python train.py --num_hidden_layers=8 --hidden_size=192 --num_attention_heads=3 --num_key_value_heads=1 --head_dim=64 --intermediate_size=1024 --vocab_size=11631 --hidden_act="swiglu" --norm="rmsnorm" --norm_place="pre" --norm_eps=1e-05 --positions="rope" --rope_theta=10000.0 --rope_fraction=1.0 --qk_norm=false --attn_scale=0.125 --bias="none" --tie_word_embeddings=false --parallel_block=false --init="uniform" --init_std_qkv=0.0339 --init_std_o=0.0 --init_std_up=0.0339 --init_std_down=0.0 --optimizer="cautious_adamw" --learning_rate=0.000732 --beta1=0.9 --beta2=0.95 --weight_decay=0.1 --lr_head=0.00527 --max_grad_norm=1.0 --warmup_steps=323 --schedule="wsd" --decay_fraction=1.0 --decay_shape="cos" --final_lr_fraction=0.0 --batch_tokens=[16384, 32768] --max_seq_len=128 --doc_mask=false --train_tokens=299500000 --max_steps=12221 --dataset="wikipedia_en"
MLP neurons of a small language model. Each row is named by its layer, matrix (gate and up: input weights; down: output weights) and neuron, and shows model dimensions 0-191. Each number is 128 + 32 x the weight over its row's rms, rounded and kept within 0 to 255. Numbers have three digits each. A neuron's up and down rows have the sign that makes its largest values positive.
After each neuron's rows, "fires on" lists the tokens most often at its 100 highest values on Wikipedia text that the model never trained on.

L3.gate990:137124100198136122109195147126166154151144174137076180110095066185129135097183157121117193184175128081145083130164113129108121081137122114088110160116146117149133111126123064097091130103110152134057125084127067169085110142171107153135103137193065153151129163166171115109174176106119158156135125150078102175132103159149081107175170143063166144124092178113109157088098157141159145181207082120102076102159153081119139129111143107179093123147157198110154182110142109148137135115129131147127134132163113129143113141165167099168140154162087124168079139151179111108151153154178130100
L3.up990:141154071179160174091143150191091085128176182128126124086059113154130092156127148136134109158156157102071080101144125112118105140117103139095119126107144123143163178189130054097177089091136110114090065085107080176158117106186155158116144124146080125122113149193133151135126132119108214111137153087170118108205085104089097073145112121120130140118129114140074172088062167080150158142163104101052129165096100112169191132178098145151137155160110147145149170109115084126102174123125096100115161179188094136131136174116147102151166110155109145157102139154152157165158132153101124131
L3.down990:106174136106121129099085158132101036117125199082106157081141110168155151153144148101108079089143133126146095128129153150110171116071085155104187090091163115150138145120086138181157138109167143137110075122091107106130164157156129149135129112108137125107109124103087119158139153159115182108120162136162092212135079149131152137121090133151124080142071122200094100091186120184117164171097118152056157138114098182179182157118069213164162123092117157170105095139097137054142174092140090109205106152138106106157151101101131147139149092116096132105111109084143172184126137139106121116
fires on: "o", " Ro", "ro", "ip", "y"

L3.gate1004:150095136107140070146087175043164148137134149117159146125097074117132155126138181139146138161159176154148047133085128126186119164127122101133078089107172106108141070181101178102141131069095089182145110186136122120101164160129147146062169089126171122135131150100119092120147142101129169141193096130121132152118126123189130109129130095191143167154161178123071165117106128110120113101121173154145120133117102168148100171108137154101170134102146159148179114131084129120221131157092127110108154151151164079129086130170048124074106143185099069123141189158153079116108118179164107114
L3.up1004:123163120112115109136129084120150172140157121109186146110149107084085137152148119151121151196138163107201068132110122119183110154113176125173119115160111142109172075140154073129115077103161090195155184149140124116120178147116145158084144113111194152092153153110178132159128138061097172148135105132158091114139183160117106098171106107230126159169116172092048135084133175167116148136141153145156091173156119156090155148155111186126137081086125137160123136185076095097158127139096178155174097113145111143156080089159082119099113136134134124133156196105143103136075145170170162155
L3.down1004:068126123138085121133114086144117156175116090168172158074092124151112091131124136058125064154078092150157127110141123117166188075146156132103182181099126142091105083116133103135085160172091123126181165161120188152162201119141179133181114125135124116090118093148141140149128066140172113086108132110096117141080133152140137124160172099139099081074114153130124169116179142112179093091144158171098179156182115118153122125160161133133098075167131089111166101132106119191157123075132117138136089116118075146093143142144144160136138161156096141147153091106000107130154100155171138165
fires on: "es", "ps", "ers", "/a", "rons"

L3.gate847:151138089114151117149105133152112095088159150173119149145141130130072094102132174149128116131115157124134070098109137096099139093158167128105182111179097061095170172104158119124130116150110183123105146118174155106135170164179143147031111115155154124166120106154137167136086117082181148170082104145151114132144098152138088185114139144136157122147133112160168121085109170088208106134076135114139149139180067136083073125110108091174109153111163183152160135091073036129077090096128118120158084079132179078134155157154122216102157141142095159181132184167110133092117133122172141123
L3.up847:120113140126129098153170085107068122167158104118137120168126144099064155082149101050177112134031112113119130114098120128104109095149093072113162124193128119105113165088081111170158168135120064115089109198151118070133068117115140135132120103152171122135100109162204150102094124091117167125139120125167164161171084098120091140138119170126128177181091159122124134141160106149157111163095136101132109142123119117126075120129162174206122143151088156150188100134089159088128096089118178072157136142133164104191130075142078084125114080133125110119068131112102175150121108085164099200
L3.down847:103082177119129102185152072103120127110181115105056112135098111071054046087109153110132145133123134140113138123189104144118091103141174121141118117179119094122155143115142067115073095171082095103170119122126109097137111114128121101089166091134159138140170146139117115117084154105152101106127078101117114099067081107188152125104128151104120122112158155113179081097139124094164119181120158138149141070088092173138124145148094119136123131136142134141142143107063025125151144128147094166182101109177128126179179100102072089058087149114119148162063203098066148101166137111117107159
fires on: " her", "al", "f", "-b", "or", " my"

L3.gate507:095132150159172197099160083087160108105148210092066081149119143109173138168125190152127136111184116121160144138049132088134134110118127188128054105121105107123129128148131120142136105160144110103161116123122122101072131108131110121152124164164107150133107100134112123137112113078147116119094112072071121170133146069132081169112136132127199055136077092158093117168149131141162165153194083132138106119140142136147083150142167175098134147148152158100175133099099156140168090087117164114132064136096174187060074164168124115155125144126100161065157118106175055178142124164165144090
L3.up507:125143141140097149132113119150179154130114158144143113098058128118157137143022144134149140152113140125131107130135104165136095171109101182092121128068186148106144176192173147120115141068165114127114131159153115190132145114115104116143126097150048098096154096132179186133111216129160172127160075141087121116117160139162180150093129111111143171147185130081156147215126100135073181138134129144136126083091128127094117136116090133144154109117187113079125107074179177154160153085115089109111104111146151120098205145137141148149134145113102179115229130099128110082189141114105109162
L3.down507:113069172141070146114132169176186164119124129121149143066129101179096171116163097118089165142137155145112139076125118158095126087075116080146144128147151063105171159152108147138138103104088137114109175103180127152162119119157093132138081144109136113104146148101166152096140135126145180076076153121178136098176150160139109138121143177114083200158131098158136149117022133160134151161097136174110168126171184092153148119090101121129107146106063132147099158083107129172146116132157131090131086132149141127134165145117135105140087115140089086160165178170036157175111037071119176145
fires on: "um", "y", "===\n", "n", "\n\n"

L3.gate364:158050137086182061110148157130143103150162178151119120153178138122106104150126160089176101171157077118100157108173137149122130156164129141125069086032180122145184096093063156125072152138039126094110148125143120117118092131118164116095136113095100159098099078137123123094118120123140117135099120106117116146137137152120154151155152166084122123140143167091131128129116120113155164098139101219108139167096153101115066125192111106132150138151160134072075133098144087137123160088048114172050120127114171085098123198144096132101107090109057113129152122074106141126101107161080122093
L3.up364:080127123135084140107149099125123140105108162094114137140136111161178144091127085091112125089070135189107130100094212093122111117135107124083143174132139158163084169153154120119180135102148134169122132133122152157121144155119088106127100073178148093119163120097144049165130153122137198182157088093079140101116145078074163061136189116109115119084096162114117155216171091146098129132126111105084093079141120142189122160130167075063073056119181086128134091128167184110121162125180128119174134166147108139162134087157149070103112155134119167091099080105153138087131149155121157125
L3.down364:086144116124150183200138117094138186129157121142134110048152129123119177145094175117118162099101144149101117167093095129135119146131169099110145140167125161100151177199152066130134117117179114149127084120116101133105101175178111112137114120171079092192125149103105096118130151103149128137188099190105138074133129069081147100112137112130165137111097118107128070131092131211148142134091173137073075091172084141128128163115149156108159161128110132143132126094144225073160137071185142086159116141190154087156136115120123168143121150136167167129131147162194190121124074164135172182
fires on: "et", "ics", "on", "ut"

L3.gate6:079102134111119117087135157134079047114132156086139159125143210168119154170168157088110142160133099131079122114105103064108153085136163148106156174126090082137144120139030088089108105133123131133101094179137102104147112083132076120154179139054096124122070136155161186103128125152115111150126106080173158132134158101059137165162137138174146134104130075149145167195100124121088202083141155070133150139125139158108171106152130125146090122100202141169105111111140132111125084083157119122122128065082135150146133130085161156078101147083066118169093127090115108068128156122158149140
L3.up6:059114116137148155107140118108175152126115144141081152089144155116130132143121168121106112114133140111146087186163115087134059118133119092163144176079103127105146115133121158176107067126185174142184192084107155143132168186091146082150157194116151133200100146123083122131105154131146119162160133145100136126106114030145128120127128133146141122180159063218146163108118110158079111120113120106142189174109135161143083112174132137151107150081139127141107178108167157103139166141144119126178083091036111188134094149094128115075137212067105090136140119100120164161096111108085129134
L3.down6:207173174140100131203089162141130179119113163088168074105149120154149101098163156179118113120051145075156103144182174115026101162124088162128166177109124172099169108136102135106095167117094124132126084173128138159139091146108176157118137160044093083112095135113139106116125148122150126125118154123149124107133140139130184124098110078156125134145163100088140110159139156156103155150180063104148144056108183120155167096106140102111125133155106126146189182117122096168137137140124178094185204145131158127098105114167180093136138122068137091125138166122118113151091083081160109132
fires on: " of", "av", "ug", " Cap", " on", "od"

L3.gate839:149135172157192112153102162174115164145143178100139107114075183173148108162115168155172135126121107130131121123149142079125118159122101111132134098075162104153106118158114147106127103182191117174173162150129145122075148144098128101143110149138085139105139139146173106179135166092119065133129119146127098150126128135178142104097127205157140118121067160113055141139129119111036111122138179155148047053160066172150102179104145115071131135109092208096173074140133154097121153184078095117079160136172158102097139132152115072116082129146147166111148117110143155099089090072158094136
L3.up839:151138119086115130044120071121157083133071128133109131104094125107173131121169100096088215076102143134162132159094199108112132131117080142086180155128150140115160118112103194092111143179160125131224135177095126148141108117112048122164113115091154118173106126116109193103140119133094122133146177154124099085120140094095124153093077060095106103074129106079164125113108171177175123138181120125121106083107159112107110160114065186141137120140169124135150101107133167133157093185087134144106183086093116119148058112125141144142077152119171102145093141195132115163145118110081096131
L3.down839:111139157185146096151182143129137107117183123070135184140101153101142143172123158165146090195133064128159090076111092117112105098136161137076129102179138110173127119186115123138193171100091149120116155108110162137065129127159121063118093130169088101120108151129124143201151143155132087104150189052058102144120054150143142136131108130084153071138105137115137132152090150109121110128127096137128160143124126166197100090085082168124148102159092210174162148166129098203142162089106113133151155106144153168116113105190121083073108112078088124089105100144152127092162136128110115092
fires on: ";", "ep", "ri", "p", " on"

L3.gate132:085124138096134136096178196121131098091175217088145122100156058139158171110100124096164128167125107088203104133126135109109094116098093072157124126147156118063211066081115129097113151166123119107161194193136124136114095138077145149077118161123158156101115078122139134125173084090134079125108103112094104125112138122125103137115124132125114144141077159147181094124141159072141141170099160100089146128159111124110106081162137081119160141135108185106148197184111175135101063115100118156070139099161096109155169144148132117155159095103157049138104164100144197124119154136139115179
L3.up132:122127143152150143123148137178158148162148195074091079130181121098089081174122125172130104150156089130194144109046126124130106136098097159171087115184171128111198061045173131149122134165123161069167133109139201116131173072102156100110134159139142165105188105186140157155176117125156133150110147094118134110157192155124160105090146094123144168136112147179102149180143156113152101121090136112144147164098127086064170161171099127095128167130116126129128145125079153118132168176120110159117144175078101121119173160102164109159127204127174148138140127097101124203108150090125111150
L3.down132:144130177080125132136145073140137112154101077135161090097134165151103087100116100153093124109183135076095138109101187162130128151168109097107116098132124126145091135120071145107076112106156137148140048115202168128172112125189108101160111125123197106069089153131122078156137156121109149132109125137073078140158088182120105075136115124157123145132213132119089130135236116125136184145179181082167147141120149122134169115149074126113115171175193099132091104112114027115079109141147147138115157157125150120126121140141101143131150078138117158135167092121077049167106151133106121092
fires on: "it", " place", "ist", "ence", "il", "at"

L3.gate86:092185132107122118145121123117090149112119097120096109143082103118110182192148111140097126133180111084142159182154062170145146130088132136129087115079145166096142164168094136160178095078125162167125102107158094110050135173094161156155064112094142099091127103116110155141149119112120106157118130096189153112093164175160116106139138191122134135086163206058143110108115138122102108138050076119200162082106135143111138112161131149147162192104106181102142148127076136130182159099092122150114126079157122137149150080151159142122165114154138176148088202099198090117085076163114147109
L3.up86:078125128192173157126100156101123103111112110145122052124127081152176123135118112139134116137121124113076143126118098117140088155147103117092134119141165171094171151151152135135128104119175145157108099091138147087106093190137160174131107140083100068093060101140063107157124093138089132123151169140172191192155122162115111153140127122110147176111116113059156140092103150145136157095143083078148065118139129116154156107089123149085135115016153130126136080177066096150136123084067151122107091046142086088097231143149128093164182091101131131178137147147146129119114086153162105113
L3.down86:148091139150174116213089190121181136151096140131106207121108153142167104091103081103086142120149172132160095113126147108138138135132109118107156103134140135140121127127109141163121118164123102093114120148078134108148100181096114170111153163162058139166162115116120143109109131104089181108161074131102148124112148096130189125125135108132125029137173161083164139100168097103136143108162139097129054163189118104123073144101141058162092093101079041161111117148162100157120187076189114129139164130144069134132133157139096111104074121099134183146182137080049166101162154127121100154
fires on: "V", "as", "\n\n", "res", "ort"

L3.gate184:156110140180169125154074121111073135128094186110142148052188128089126080093137152160115112158129174042154126067102194140120110105098164172088077124109171207073112167175146158069127164156110100166130159135184120113126081148115116118104169148147151149099135086123142147127101140129108182126156100135119099140158158147171136188075138098143124109139128160127104136156147132108107160121136112162134096105182075152096091147173107078173090144162140098179130113106157155123119158140154134129136079174107187114057145168116117153144093147095108225127158114180145147142164085141170155116
L3.up184:147096150190152074122072144107156111102102100093177112071201137137136099143150169108137161146151134125150168178106100110149185170183121100076122084118114153168153111130111132125083068141106146090123139149139095127148112094112144116114101188145116115129170113119110084198158079080103063146167149113159122086106131081159126087181079120114126090082175169169145116118123149072211167130116120172143074080165071077136101144121099127143104105131123135118102150066132170141082132132154143164122109111106111156111151096083066161114117115198182171145151083140118171129129113112185155184
L3.down184:140119121119094176145163177155086168161138184163149103188086065132163109102132112151118067092086078148136062199123100163079108087097158162162083105169091116102115100132137095136146184125133077196135128095122111140111134149079098118114136095180148143147069100096114158106104114119117185123104113202117171071108122127068124155119158128116149136162129133156091138143239119138083159123168119150125104126095176143124136133093094135105149118139154123109104091186087125121144117129148055157114132147114149140122141126217179095173155143074117082085148134130112073105174138177125153122
fires on: "le", "ire", "is", "r", " District", "ie"